python train.py --rope_fraction=0.25 --attn_scale=0.125 --train_tokens=688000000 --steps=5250
MLP neurons of a small language model. Each row is named by its layer, matrix (up: input weights) and neuron, and shows model dimensions 240-367. Each number is 50 + 12 x the weight over its row's rms, rounded and kept within 0 to 99.
Before each neuron's rows, "fires on" lists the tokens most often at its 100 highest values on Wikipedia text that the model never trained on.

fires on: " ", ":", " of", " American"
L3.up388:63 67 43 31 47 51 55 43 47 58 38 61 54 47 63 55 70 44 44 54 62 41 45 66 41 45 32 49 69 44 36 60 49 63 48 57 45 28 46 79 49 51 74 52 33 50 34 44 33 45 60 62 49 42 42 69 60 41 44 63 44 53 59 43 53 57 50 45 47 39 50 46 36 52 79 51 34 44 45 74 48 54 73 37 34 55 30 58 50 39 48 58 60 62 27 47 55 67 39 45 53 34 55 54 49 55 43 30 48 60 58 53 40 37 50 35 45 49 69 64 51 50 41 52 42 49 51 54

fires on: " of", " It", " Royal", "dy", "ive"
L3.up157:60 54 55 43 40 37 64 40 66 55 43 53 51 84 73 66 41 64 42 36 35 36 53 40 41 40 65 57 62 38 51 35 60 50 42 35 58 83 54 38 44 52 60 57 58 60 54 49 67 40 53 50 71 44 74 40 45 48 67 63 74 32 43 58 69 62 44 36 64 56 53 43 59 46 42 73 48 43 41 35 48 25 43 39 64 40 60 57 50 64 42 40 52 48 55 72 54 47 44 59 30 57 42 42 33 46 55 57 40 80 77 26 51 52 28 49 56 52 64 42 34 59 44 56 50 48 45 37

fires on: " United", " League", ".\n\n", "mond", " "
L3.up1461:46 55 70 62 37 60 54 47 52 51 40 50 55 37 42 44 39 57 38 49 56 49 54 73 37 50 63 51 53 36 66 59 46 50 32 34 62 45 39 46 64 49 51 66 47 38 16 52 59 60 56 57 65 31 68 43 64 35 42 62 41 86 42 46 65 44 34 74 55 65 52 55 45 53 32 30 45 36 39 51 40 20 55 36 36 45 72 56 54 63 57 48 60 42 48 53 52 55 30 39 65 32 60 59 28 52 63 58 35 44 56 60 40 54 54 64 30 47 64 56 25 57 51 65 70 28 43 50

fires on: "O", "L", "V", "B", "D", "R"
L7.up1382:34 52 43 36 42 52 59 54 48 53 61 50 67 76 27 50 63 35 66 60 87 50 65 54 57 71 48 56 53 58 39 30 36 64 30 54 58 60 40 51 34 52 73 72 41 54 67 58 52 44 52 30 69 45 62 46 37 52 54 56 56 46 52 36 50 48 56 39 50 54 45 49 52 49 43 73 51 47 42 33 57 22 62 52 72 67 35 58 36 66 52 45 36 74 54 51 36 53 37 49 56 55 62 50 35 52 48 52 73 81 47 56 68 65 57 62 45 62 51 27 33 61 53 43 63 54 67 46

fires on: " and", "1", " "
L3.up1000:49 69 35 55 60 44 41 53 32 52 72 44 60 70 63 44 37 36 42 51 40 53 55 44 37 71 42 40 47 29 48 65 51 62 38 81 63 27 51 52 63 46 37 54 56 58 26 50 68 43 50 57 42 46 81 67 46 47 59 24 31 43 28 34 45 46 74 70 52 53 76 53 44 76 46 66 56 22 38 55 31 51 24 53 61 66 71 37 48 49 56 54 93 63 42 60 50 66 52 42 54 55 48 59 44 60 45 42 52 34 53 44 47 48 30 55 47 48 49 49 70 62 55 69 53 55 42 52

fires on: ".", "1", ":"
L7.up1433:64 48 42 47 64 47 45 27 45 55 58 59 44 31 77 62 68 64 48 18 52 48 42 48 59 43 42 37 39 51 48 44 72 74 48 33 62 35 57 45 37 66 52 49 54 48 56 38 48 55 39 65 70 37 42 51 47 45 49 49 72 60 48 63 52 42 70 35 35 55 55 25 51 49 48 56 32 53 68 49 73 54 46 30 38 68 57 41 40 58 39 27 70 46 71 53 34 55 36 43 43 56 54 56 71 67 41 43 45 65 48 53 51 37 46 50 48 40 51 44 47 41 53 28 60 47 61 58

fires on: " ", "1", "2", "an", "ra"
L7.up711:35 47 59 55 42 70 48 43 54 51 50 35 40 28 59 47 38 52 50 19 43 52 42 29 72 60 33 55 72 38 67 37 59 68 44 56 46 41 46 29 70 41 46 52 50 44 29 63 57 35 56 47 39 34 52 50 34 50 53 64 89 45 73 44 48 48 64 55 44 45 73 62 29 56 51 44 36 45 72 44 64 41 51 55 63 38 54 53 43 51 59 69 47 60 42 62 46 38 52 55 40 63 77 80 32 63 72 53 52 40 48 39 32 62 62 44 34 57 50 43 53 50 20 61 50 41 34 42

fires on: "1", "2", "so", " /", "pro", " Ukraine"
L3.up1864:35 59 58 59 43 66 47 84 57 52 56 26 52 61 75 56 32 36 67 59 43 23 44 56 42 51 45 62 74 42 45 47 59 49 42 80 84 54 39 53 61 55 52 64 34 39 39 52 54 40 36 48 51 42 44 36 46 40 51 40 46 47 76 54 50 73 53 74 30 51 76 60 22 35 41 55 43 46 40 38 59 51 67 34 50 61 43 57 52 65 42 56 50 56 20 75 40 52 45 47 54 32 72 56 53 65 56 59 49 68 47 71 48 61 53 44 60 52 56 63 45 44 53 65 50 43 05 62

fires on: " of", " and", " album", ":", " by"
L3.up201:38 70 53 53 37 48 76 38 53 63 52 56 43 63 40 58 51 58 59 36 79 50 56 34 39 42 54 47 67 52 50 40 56 65 59 55 46 60 54 46 52 59 70 66 52 64 48 56 53 25 53 44 49 37 51 39 75 49 67 64 45 61 31 56 41 36 44 46 44 48 57 36 48 58 64 44 18 56 50 58 59 40 44 61 55 39 46 34 55 56 47 28 75 53 44 80 56 36 45 67 38 44 69 40 41 83 65 51 33 52 40 35 59 42 38 43 36 66 41 29 35 40 54 63 58 58 42 73

fires on: " ", "1", ":", " of"
L7.up1119:45 56 43 48 58 60 37 36 43 68 47 32 65 61 55 65 50 44 53 49 27 36 47 47 54 41 54 44 45 64 54 44 55 30 41 57 64 45 52 46 49 46 69 56 49 56 43 43 57 40 61 40 46 44 52 45 63 35 37 59 55 85 42 49 40 38 49 45 46 29 54 60 60 44 44 49 51 41 49 49 48 44 29 29 36 54 46 51 43 66 40 51 41 64 42 42 45 53 51 48 60 48 45 29 67 58 47 80 44 56 61 34 61 60 24 56 50 60 27 49 32 45 50 70 56 30 63 54

fires on: "–", ")", "ound", " ", " –"
L3.up1370:79 35 41 51 54 64 47 60 46 60 48 49 77 77 49 60 54 44 56 54 26 56 34 44 29 44 62 40 65 60 77 42 62 38 24 59 42 53 51 50 51 46 43 62 65 51 69 82 56 42 54 40 59 47 65 65 49 51 60 44 65 52 56 44 38 64 51 47 35 35 71 48 34 59 35 49 58 43 56 51 56 42 48 42 66 42 54 52 48 70 45 66 41 42 36 64 69 61 23 30 50 67 39 45 33 51 55 66 50 60 57 44 62 53 29 56 45 60 50 58 35 52 47 61 65 62 49 45

fires on: ".", ")", " is", " his", " was", " and"
L7.up499:35 46 32 55 34 59 61 46 50 60 32 46 65 61 59 47 76 55 47 24 48 47 46 55 65 56 57 33 64 45 55 48 57 59 49 48 54 36 35 59 24 65 43 66 18 64 49 40 34 24 48 64 60 33 40 31 55 53 58 72 52 52 41 42 55 52 30 42 41 49 44 27 48 52 59 45 29 24 64 64 52 56 64 57 64 59 45 32 54 46 44 59 67 51 52 53 63 42 58 54 51 34 49 46 51 63 59 40 58 55 69 71 44 59 40 67 23 45 67 33 36 50 33 35 61 43 48 59

fires on: " of", "th", "mb", "aly", "ment", " du"
L3.up923:43 41 45 35 44 56 47 39 50 48 63 69 28 45 66 38 54 54 43 50 69 72 60 60 54 37 36 75 55 61 40 42 60 47 14 57 57 38 50 62 48 50 62 38 43 53 60 34 41 54 36 29 55 44 61 48 45 44 51 67 56 53 64 55 49 41 26 33 55 51 57 43 72 41 49 45 39 54 25 42 46 42 56 58 51 59 56 45 49 63 48 71 59 58 63 54 52 57 46 56 42 31 72 51 18 56 55 56 45 47 53 52 80 70 42 76 59 49 51 66 54 34 40 38 51 54 62 32

fires on: " –", "un", "u", "ig", "–", "et"
L7.up1155:61 34 53 42 45 57 63 20 39 38 24 41 63 76 42 54 42 59 39 59 41 55 60 37 44 58 50 47 64 38 46 32 71 34 40 47 38 67 44 46 54 40 42 42 61 51 67 71 60 47 57 49 67 34 56 40 40 53 71 52 47 45 52 33 38 53 73 65 54 33 58 46 60 40 37 63 35 76 59 63 44 56 49 54 66 42 52 49 35 29 43 66 58 55 54 51 64 59 55 43 59 56 60 43 73 47 90 55 51 52 66 57 77 62 59 57 57 55 60 45 44 48 25 41 52 33 47 28

fires on: " for", " as", " of", " replacing", " and", " became"
L7.up585:64 28 63 40 44 60 70 71 61 43 28 47 64 31 55 66 61 54 39 51 47 61 50 32 37 25 40 28 55 42 35 43 33 54 31 54 41 51 58 62 27 43 36 77 46 60 46 62 44 47 18 60 58 19 59 43 47 47 39 66 45 77 54 56 53 51 69 76 39 50 65 52 72 38 48 68 37 30 43 64 37 44 51 48 53 34 42 30 43 55 47 47 60 60 32 49 34 35 62 60 70 56 42 49 53 44 45 79 40 44 39 64 55 67 31 77 41 54 54 49 33 38 57 58 59 70 60 46

fires on: " Z", "Z", "9", " Liga", " League", " to"
L3.up795:64 54 33 30 50 62 54 49 36 43 51 70 41 47 47 38 52 40 69 48 44 41 49 52 62 55 23 58 58 57 32 38 58 52 50 61 64 49 37 34 20 49 66 44 20 33 36 50 43 32 43 43 49 49 60 56 52 52 49 31 68 51 68 50 65 45 46 47 37 72 38 49 55 46 57 51 41 38 46 54 43 41 46 53 52 59 46 52 35 39 44 51 56 36 51 53 36 62 54 57 45 39 65 61 71 82 48 52 78 46 51 45 37 70 58 79 37 48 56 41 32 58 53 53 41 34 38 47

fires on: "s", " of", " added", "th", "ics", " progress"
L3.up867:51 49 33 39 56 42 36 73 45 46 68 51 39 42 82 34 41 41 69 47 62 66 59 64 62 65 37 58 66 29 39 55 54 52 46 66 43 28 52 51 50 54 64 61 43 36 71 37 52 51 39 43 57 59 51 40 58 56 51 62 68 43 58 62 55 32 46 51 69 64 48 32 26 60 52 51 48 28 56 39 38 47 43 25 50 55 60 46 70 42 52 57 74 64 79 61 66 42 59 49 40 57 72 64 35 64 71 39 56 54 53 44 53 65 39 62 49 47 50 71 36 51 45 58 54 39 52 65

fires on: " and", " /", " with", " for", "-", " from"
L3.up772:51 39 38 68 31 72 58 65 42 46 36 62 60 57 54 57 62 49 46 26 62 47 50 66 44 41 39 45 52 49 54 54 31 66 41 51 48 47 41 48 30 47 52 60 46 44 58 42 36 42 46 25 48 16 54 41 64 36 65 59 58 47 52 52 60 58 55 42 38 47 70 47 38 51 40 40 35 29 37 52 54 62 37 66 49 64 57 45 36 66 56 60 60 57 60 65 55 52 37 58 59 58 34 34 48 54 41 56 51 44 49 37 51 50 42 40 66 55 72 48 37 49 54 66 82 53 48 48

fires on: " would", ",", " in", " not", " since", " been"
L3.up1218:37 54 44 63 52 45 38 47 66 38 57 44 41 42 80 59 36 69 37 44 38 37 69 55 25 62 53 46 49 55 61 45 37 55 47 51 57 40 50 32 50 72 72 46 64 58 44 54 45 61 53 44 47 67 76 46 51 50 50 54 49 52 48 53 36 65 63 32 67 59 55 47 55 41 58 50 69 45 57 39 36 43 50 55 71 40 53 40 48 46 47 60 47 46 37 52 65 69 36 39 61 56 77 49 32 44 44 65 39 37 61 48 52 50 27 41 56 60 54 51 53 77 45 61 62 47 35 65

fires on: "9", "1", " (", " to", "min"
L7.up252:43 46 55 43 27 82 50 48 61 43 40 60 55 50 43 48 50 71 62 47 43 61 72 47 63 41 30 53 56 71 54 55 58 43 54 53 59 38 41 60 49 37 42 64 42 32 62 53 53 46 25 29 31 43 51 56 55 52 51 62 66 45 36 48 72 60 47 72 47 47 57 69 44 52 59 46 49 54 44 42 29 29 69 41 61 60 19 56 26 56 28 47 34 48 63 48 34 44 42 57 42 33 42 55 41 53 52 70 69 46 56 73 58 83 68 43 36 61 65 42 43 79 41 54 43 23 57 59

fires on: " with", " to", "ella", "ive", " on", " Miss"
L3.up1179:57 32 40 43 47 37 45 53 72 50 41 45 55 45 57 39 58 50 49 46 59 55 39 47 39 39 42 59 59 44 53 44 43 39 43 46 53 64 43 49 61 67 74 54 40 54 49 50 53 69 35 36 51 45 63 51 43 59 59 47 49 25 44 70 42 59 69 56 44 64 60 41 57 63 44 66 63 50 43 52 46 37 48 44 59 59 46 44 55 81 51 50 55 46 36 33 56 53 60 72 72 47 79 37 39 58 47 48 52 48 53 52 66 46 50 51 46 58 69 32 55 45 36 47 50 62 43 59

fires on: "5", ",", "4", " in", " range"
L3.up1174:59 49 68 35 43 65 79 56 62 50 53 34 31 65 48 45 36 42 70 42 37 53 40 58 37 72 43 60 54 58 50 49 66 48 44 57 34 45 49 31 52 52 69 29 53 41 28 41 56 58 61 59 45 45 77 55 73 52 74 69 55 53 42 63 34 36 61 23 53 60 56 68 53 34 59 53 64 54 54 63 48 48 44 66 46 30 44 79 52 65 26 52 46 38 42 55 51 49 35 57 69 43 61 55 38 40 55 36 72 64 69 43 53 68 59 66 49 47 55 57 39 81 44 43 36 52 57 71

fires on: ";", "er", " elder", "age", " .", " name"
L3.up559:50 47 43 68 65 50 37 27 68 62 46 48 51 46 51 53 45 48 37 46 51 36 75 66 68 30 60 53 55 68 56 52 59 52 60 62 56 70 30 59 40 56 55 58 59 48 67 52 76 43 46 54 47 37 28 61 44 63 43 43 85 29 44 53 60 46 40 53 44 48 65 42 40 48 38 64 60 74 50 50 45 38 75 20 64 55 51 65 57 64 43 36 32 44 51 54 32 57 41 47 33 53 52 67 46 51 53 37 61 59 56 55 55 38 55 36 53 60 51 58 48 42 40 42 46 45 39 41

fires on: "–", "2", "-", " ", " as", "0"
L7.up1309:49 57 48 48 57 66 46 48 39 76 40 46 57 59 52 61 44 35 72 49 55 75 69 43 40 56 40 31 57 48 49 49 62 40 54 78 53 32 48 50 59 56 69 60 52 44 28 78 46 22 58 52 43 36 45 58 30 48 41 61 61 44 65 50 49 49 60 85 59 43 62 57 52 55 55 51 35 46 36 50 36 42 48 60 71 54 58 27 38 37 55 58 59 53 49 46 50 49 36 28 55 41 54 63 52 51 59 62 65 39 56 71 46 45 69 57 38 46 44 67 51 46 57 65 56 43 24 69

fires on: " ", "9", " of", "2", "ated"
L3.up1768:63 79 39 56 57 35 28 50 59 47 31 36 25 58 40 43 60 58 47 43 36 50 63 49 72 52 55 61 74 69 40 42 38 50 35 58 60 66 48 33 40 41 46 48 57 52 64 67 50 53 50 38 56 26 36 60 34 38 44 60 65 58 44 38 61 54 61 40 47 56 69 28 51 56 45 62 51 50 48 31 37 50 31 61 56 43 57 41 54 57 51 55 44 33 23 40 54 45 37 48 37 73 62 71 46 51 32 53 68 72 65 54 55 61 41 49 52 81 49 32 36 46 53 42 53 54 51 51

fires on: " ", " and", " Im"
L3.up1652:30 64 57 59 66 53 46 49 48 28 42 36 65 50 57 44 53 44 57 53 59 58 42 62 44 66 57 53 54 53 52 52 55 53 62 61 42 58 40 84 63 48 56 59 46 54 56 49 58 34 59 53 67 61 66 57 52 47 24 60 66 37 41 16 63 45 57 70 50 36 68 56 50 33 52 68 40 34 47 51 31 45 54 40 51 61 50 44 47 40 41 53 66 63 33 40 73 57 47 67 84 52 33 55 25 66 30 31 61 46 43 55 49 52 47 59 49 52 66 55 57 71 41 46 57 52 39 37

fires on: " ", "2", "3", "1"
L7.up1032:44 60 53 65 45 58 55 63 61 40 44 45 58 64 47 59 35 40 50 57 62 47 70 52 66 48 41 66 56 27 50 68 41 56 44 43 54 49 65 41 67 69 42 31 58 33 57 55 61 41 44 47 36 43 34 55 27 42 37 56 47 70 63 43 67 55 49 50 25 50 46 65 63 60 37 49 62 40 56 75 42 55 48 66 59 52 64 69 57 42 50 53 46 50 61 50 17 50 59 72 69 27 44 44 57 58 53 45 65 45 52 48 67 56 28 48 46 71 62 53 49 54 30 58 57 45 36 34

fires on: " that", " which", "5", ":", "age", " by"
L3.up1510:39 45 35 56 44 55 65 08 54 40 35 42 44 39 32 43 51 74 43 52 70 66 78 50 67 51 52 66 54 43 39 21 22 43 56 60 58 61 57 77 62 61 53 49 45 75 63 61 59 51 48 16 42 40 71 45 43 67 46 39 59 59 49 56 69 50 47 72 47 49 47 50 68 51 52 69 54 52 55 42 41 44 46 37 43 39 43 46 60 62 68 46 64 41 35 44 56 41 52 72 52 56 68 41 28 81 49 46 37 47 47 53 47 52 38 53 49 42 42 51 41 58 64 35 80 35 47 30

fires on: "9", "anda", " basis", " of"
L3.up1508:59 58 41 55 41 59 41 69 56 53 59 57 56 60 49 39 58 43 60 42 38 60 65 42 46 37 55 48 39 47 45 47 59 60 35 67 79 64 46 51 57 65 44 53 62 45 49 40 72 56 28 46 73 48 32 49 40 54 49 50 40 56 50 57 67 36 67 45 45 62 41 52 37 65 53 63 34 26 59 55 36 51 38 53 68 37 90 32 60 43 50 52 20 48 57 73 39 36 71 44 58 60 37 53 43 58 38 56 40 50 64 66 52 71 48 45 42 64 35 33 14 47 51 58 39 38 58 43

fires on: " ", "|---|---|---|---|---|\n", " of", " from", " Cun", " Raid"
L3.up1029:54 50 28 40 56 44 45 57 42 47 47 50 55 69 31 46 68 53 58 21 52 42 30 59 29 55 47 52 70 61 63 40 43 62 41 55 47 48 13 48 54 39 60 65 18 46 45 53 47 30 66 51 66 52 55 51 46 58 38 71 58 19 55 50 72 40 55 53 18 45 64 53 56 38 55 52 48 31 50 69 24 49 62 63 37 47 55 56 52 52 46 50 54 77 61 39 55 58 57 49 46 46 51 42 42 38 54 63 52 41 39 28 35 51 60 35 52 45 50 48 48 71 43 38 49 45 40 68

fires on: " of", "-", " to", " can"
L3.up1579:44 56 45 47 25 52 52 37 55 45 46 48 67 48 64 63 67 60 49 40 36 47 52 64 48 50 53 44 64 36 34 42 51 33 68 67 39 43 32 53 61 33 70 45 41 39 23 71 55 29 44 49 52 50 56 39 70 36 44 51 69 54 32 48 36 50 64 57 33 31 73 54 59 48 61 58 45 47 44 47 24 34 39 49 58 65 52 54 48 59 70 69 36 86 34 54 43 54 41 50 68 46 58 47 44 70 44 67 55 53 45 48 74 47 43 53 54 56 68 50 53 49 35 76 76 46 40 74

fires on: " ", ").", ".\n\n", ".\n"
L3.up409:56 62 32 66 49 60 36 64 50 64 60 46 58 56 60 59 36 50 55 37 41 26 58 55 58 29 52 60 60 42 40 40 60 48 61 53 60 60 30 59 55 42 55 49 56 44 64 64 63 41 39 47 50 50 43 73 50 56 52 37 64 47 34 43 38 54 44 49 52 32 58 33 44 43 60 58 40 58 63 47 36 46 82 47 50 41 55 65 48 73 33 34 54 61 59 62 33 29 54 47 45 59 57 41 43 62 47 42 43 53 77 58 75 56 61 37 46 72 40 53 50 42 42 50 57 44 18 54

fires on: ";", " –", ").", ".\n"
L3.up301:44 71 50 29 48 54 35 53 59 41 59 68 48 26 71 44 17 35 47 43 70 40 46 60 53 46 58 46 50 38 42 56 74 45 36 52 29 39 41 71 54 51 54 50 52 46 53 54 63 50 41 41 61 52 50 58 37 28 51 41 60 54 58 44 52 62 44 69 43 35 46 45 46 36 49 73 53 43 58 68 39 58 68 40 63 50 48 65 55 59 56 36 60 49 34 33 33 45 51 56 47 63 64 48 27 61 61 50 46 52 73 49 65 53 44 53 50 63 40 59 26 64 29 56 77 39 39 40

fires on: ".", "'s", "-", "6", "1", " than"
L7.up92:51 35 54 61 68 51 51 39 41 54 65 40 44 64 58 61 30 42 63 41 57 41 58 53 39 56 38 16 79 62 19 34 53 43 60 89 51 61 42 43 57 74 52 70 58 46 27 59 52 45 70 58 50 45 48 40 53 54 42 63 60 61 58 34 64 56 52 56 36 56 60 71 64 43 57 47 61 26 36 30 35 41 44 43 54 61 64 37 40 60 63 38 39 55 31 51 39 34 42 32 44 45 54 38 52 49 40 42 47 50 57 54 44 59 15 52 39 58 52 45 34 71 48 54 47 18 50 69

fires on: " Th", "th", "-", "Th", " |\n", " of"
L3.up1632:38 49 59 37 34 57 57 43 65 66 51 69 61 42 43 44 57 51 71 41 60 37 65 52 60 34 42 53 58 38 49 38 56 51 55 52 52 47 20 31 56 47 73 59 39 51 55 37 38 40 57 44 49 50 58 48 60 41 61 70 49 37 64 56 37 44 34 67 50 59 48 41 64 58 54 49 48 52 39 71 27 36 52 56 28 57 36 53 68 65 33 50 70 84 36 41 56 61 42 66 40 54 60 81 32 41 23 59 40 66 30 35 39 33 49 32 42 65 54 44 49 47 47 61 59 48 36 43

fires on: " El", " Her", " received", " Since", " Ar"
L3.up1294:44 52 61 50 44 48 45 56 59 40 42 36 71 45 57 46 64 48 67 48 37 62 51 78 48 63 33 49 58 48 41 52 39 43 27 58 57 40 29 51 60 46 71 60 31 44 57 51 55 36 63 71 64 29 70 37 60 11 33 34 67 72 66 60 48 66 77 66 25 62 80 40 78 45 64 68 37 65 44 49 41 60 38 62 58 62 53 63 63 65 56 56 61 57 29 66 41 48 35 41 46 50 62 33 43 48 45 54 41 74 47 50 56 54 43 74 40 59 71 32 54 64 31 83 59 38 44 53

fires on: " of", " for", " to", ",", " It"
L3.up1868:46 39 42 48 54 38 65 29 53 32 34 33 52 77 61 61 62 50 52 35 44 44 52 55 37 48 64 51 53 57 58 45 76 34 43 40 45 31 60 56 52 42 68 74 40 54 32 46 69 37 31 74 59 53 72 59 54 50 44 52 56 34 50 63 71 49 56 43 36 63 44 28 69 61 48 35 65 53 47 52 37 54 32 29 39 45 59 52 40 59 47 32 42 45 62 42 44 38 56 67 70 53 53 48 52 57 54 56 33 55 47 52 60 60 39 38 39 54 58 78 63 64 48 39 42 46 58 61

fires on: "L", " ", " to"
L7.up680:53 54 49 62 45 49 46 54 51 62 58 31 64 57 63 67 49 41 54 44 54 55 50 56 39 59 38 42 65 48 53 59 50 52 51 63 50 44 38 82 59 45 38 66 57 37 44 67 42 46 46 38 57 38 52 52 63 75 43 65 53 59 38 56 48 55 63 79 28 62 56 30 65 52 61 50 42 52 52 48 33 53 64 44 29 55 72 32 13 76 60 48 37 73 34 51 51 53 55 51 66 45 50 48 54 42 40 71 38 44 57 39 56 57 32 24 42 54 72 55 60 57 38 54 32 57 42 59

fires on: " ", " |", "0", ".", "1", "m"
L7.up833:46 63 39 48 42 61 54 52 45 57 34 37 74 62 38 49 53 52 52 33 63 56 42 42 53 58 34 52 57 59 73 53 47 51 52 41 42 45 44 62 59 47 56 40 60 44 40 56 55 28 44 57 38 49 64 72 49 37 25 60 51 50 29 44 43 56 33 46 26 43 50 39 49 55 28 51 52 39 58 59 35 28 57 64 80 48 60 47 57 68 49 30 50 51 55 56 51 34 51 57 66 57 62 42 46 45 70 62 35 45 42 52 57 49 51 36 45 53 62 54 18 68 28 57 58 29 56 63

fires on: "2", "0", "4", "3", "1", " "
L3.up1215:50 67 40 48 33 67 48 55 39 52 45 53 56 50 76 40 46 18 50 54 47 54 50 54 44 64 51 46 44 52 64 32 42 44 43 66 62 34 36 56 33 55 43 66 31 45 41 42 22 46 53 50 69 42 67 41 55 34 58 74 54 51 46 50 75 61 57 37 53 47 51 43 38 27 49 56 52 47 46 47 31 79 52 40 59 57 52 40 53 48 43 52 55 54 50 50 43 37 57 56 37 38 38 36 41 60 78 51 40 49 57 54 42 45 43 58 47 60 74 47 39 76 55 62 58 28 27 47

fires on: ":", " of", " mm"
L3.up462:47 45 64 68 45 41 65 48 37 32 52 47 45 45 78 61 74 53 58 38 62 68 46 55 31 69 32 67 48 30 41 53 46 57 24 60 63 43 41 53 46 36 62 43 41 36 61 39 40 53 40 60 69 54 68 58 72 43 41 53 57 42 47 23 53 39 59 47 63 63 48 25 54 38 46 60 23 62 46 69 34 50 43 32 42 71 63 37 30 62 38 63 75 55 62 58 35 56 47 59 42 65 56 72 29 52 49 41 27 56 60 49 41 56 41 55 42 70 53 37 43 62 80 65 60 38 64 38

fires on: "4", "7", "6", "play", "C", "3"
L3.up1507:65 41 58 49 37 52 54 58 43 43 52 42 69 48 45 44 63 52 61 52 53 59 67 43 46 46 52 34 60 41 57 65 47 56 41 53 57 40 44 43 53 58 55 46 33 30 30 43 47 64 27 65 57 50 43 46 43 62 71 42 52 44 57 55 54 48 52 43 56 58 55 54 19 36 57 44 69 32 41 67 36 54 51 52 50 50 36 47 40 43 64 41 58 48 52 46 30 39 70 77 57 35 42 28 52 50 45 40 46 62 37 46 40 77 50 42 20 46 65 63 27 60 49 74 45 49 34 53

fires on: " of", ".", "2", "th", "1"
L7.up1603:24 58 48 48 55 50 53 24 60 30 43 55 71 54 50 61 21 43 63 46 47 36 75 58 42 47 37 45 43 38 08 48 56 23 39 75 41 55 46 38 44 69 45 41 36 54 55 48 56 41 42 41 44 57 37 45 47 22 69 42 64 58 71 41 68 48 42 56 36 38 53 56 80 59 66 41 60 62 44 57 43 35 31 61 59 62 58 53 50 42 52 58 58 32 42 58 42 39 68 47 50 68 45 51 53 61 46 50 41 47 72 44 77 51 33 70 48 58 30 48 47 48 63 56 58 38 62 72

fires on: "2", ":", "ated", " –", " .", " began"
L3.up1900:56 57 44 42 45 48 55 35 58 61 59 50 37 56 50 33 50 44 48 50 52 48 66 40 43 42 52 60 48 62 60 47 49 42 50 48 65 52 43 42 70 46 51 36 65 42 62 42 47 59 32 24 66 38 52 27 48 48 51 27 44 61 73 73 51 70 51 37 67 46 61 51 59 47 59 83 47 42 70 51 54 60 65 51 47 61 45 51 46 36 57 51 28 48 42 35 23 50 57 41 39 48 71 76 43 59 46 45 55 59 55 43 70 73 36 65 37 62 47 40 46 34 45 38 49 51 60 48

fires on: " |", " (", "9", ":", "el", "8"
L7.up693:50 52 57 60 36 67 59 33 60 58 32 45 63 64 55 61 57 49 64 52 41 55 47 42 50 46 43 39 63 63 69 38 50 56 40 65 70 49 35 56 69 51 40 61 47 49 63 50 60 69 54 26 50 63 54 25 60 49 78 61 50 58 34 44 48 40 58 42 40 48 66 47 43 56 44 67 47 34 23 40 49 27 65 43 49 69 40 51 34 56 51 46 85 57 63 57 38 37 50 46 46 36 59 32 57 29 54 58 36 64 44 44 47 49 66 26 46 59 58 30 43 59 38 48 65 43 54 61

fires on: "3", " ", "5", "2", "6", "4"
L3.up1655:74 65 39 60 29 48 59 56 45 39 25 36 52 59 59 42 41 50 56 35 53 39 55 36 35 42 43 53 47 66 46 55 61 58 39 44 33 56 47 54 45 46 71 58 48 45 42 54 33 32 48 56 50 52 64 50 32 77 40 55 54 34 69 51 42 54 60 29 33 66 49 17 49 38 33 50 74 50 39 61 65 57 46 62 45 31 66 41 57 65 44 57 40 57 62 36 42 63 51 56 81 26 55 72 45 48 64 65 48 50 58 39 50 42 60 45 37 48 55 54 41 65 56 29 48 59 61 59

fires on: " that", " of", ":", "\n\n", " on", " who"
L3.up1509:44 52 60 63 32 56 45 47 77 34 57 63 53 65 73 46 47 30 42 48 58 71 62 74 54 52 41 60 40 55 23 51 39 33 42 50 46 38 43 58 53 59 75 55 30 63 42 35 57 47 46 65 54 45 60 41 79 37 52 58 57 50 53 66 66 61 55 30 38 70 37 43 59 55 84 40 48 44 48 65 56 51 63 48 55 54 51 55 41 38 41 42 32 50 47 36 67 83 34 63 69 30 73 38 32 58 37 53 44 50 50 63 57 40 40 61 48 55 83 52 49 53 45 40 43 43 38 73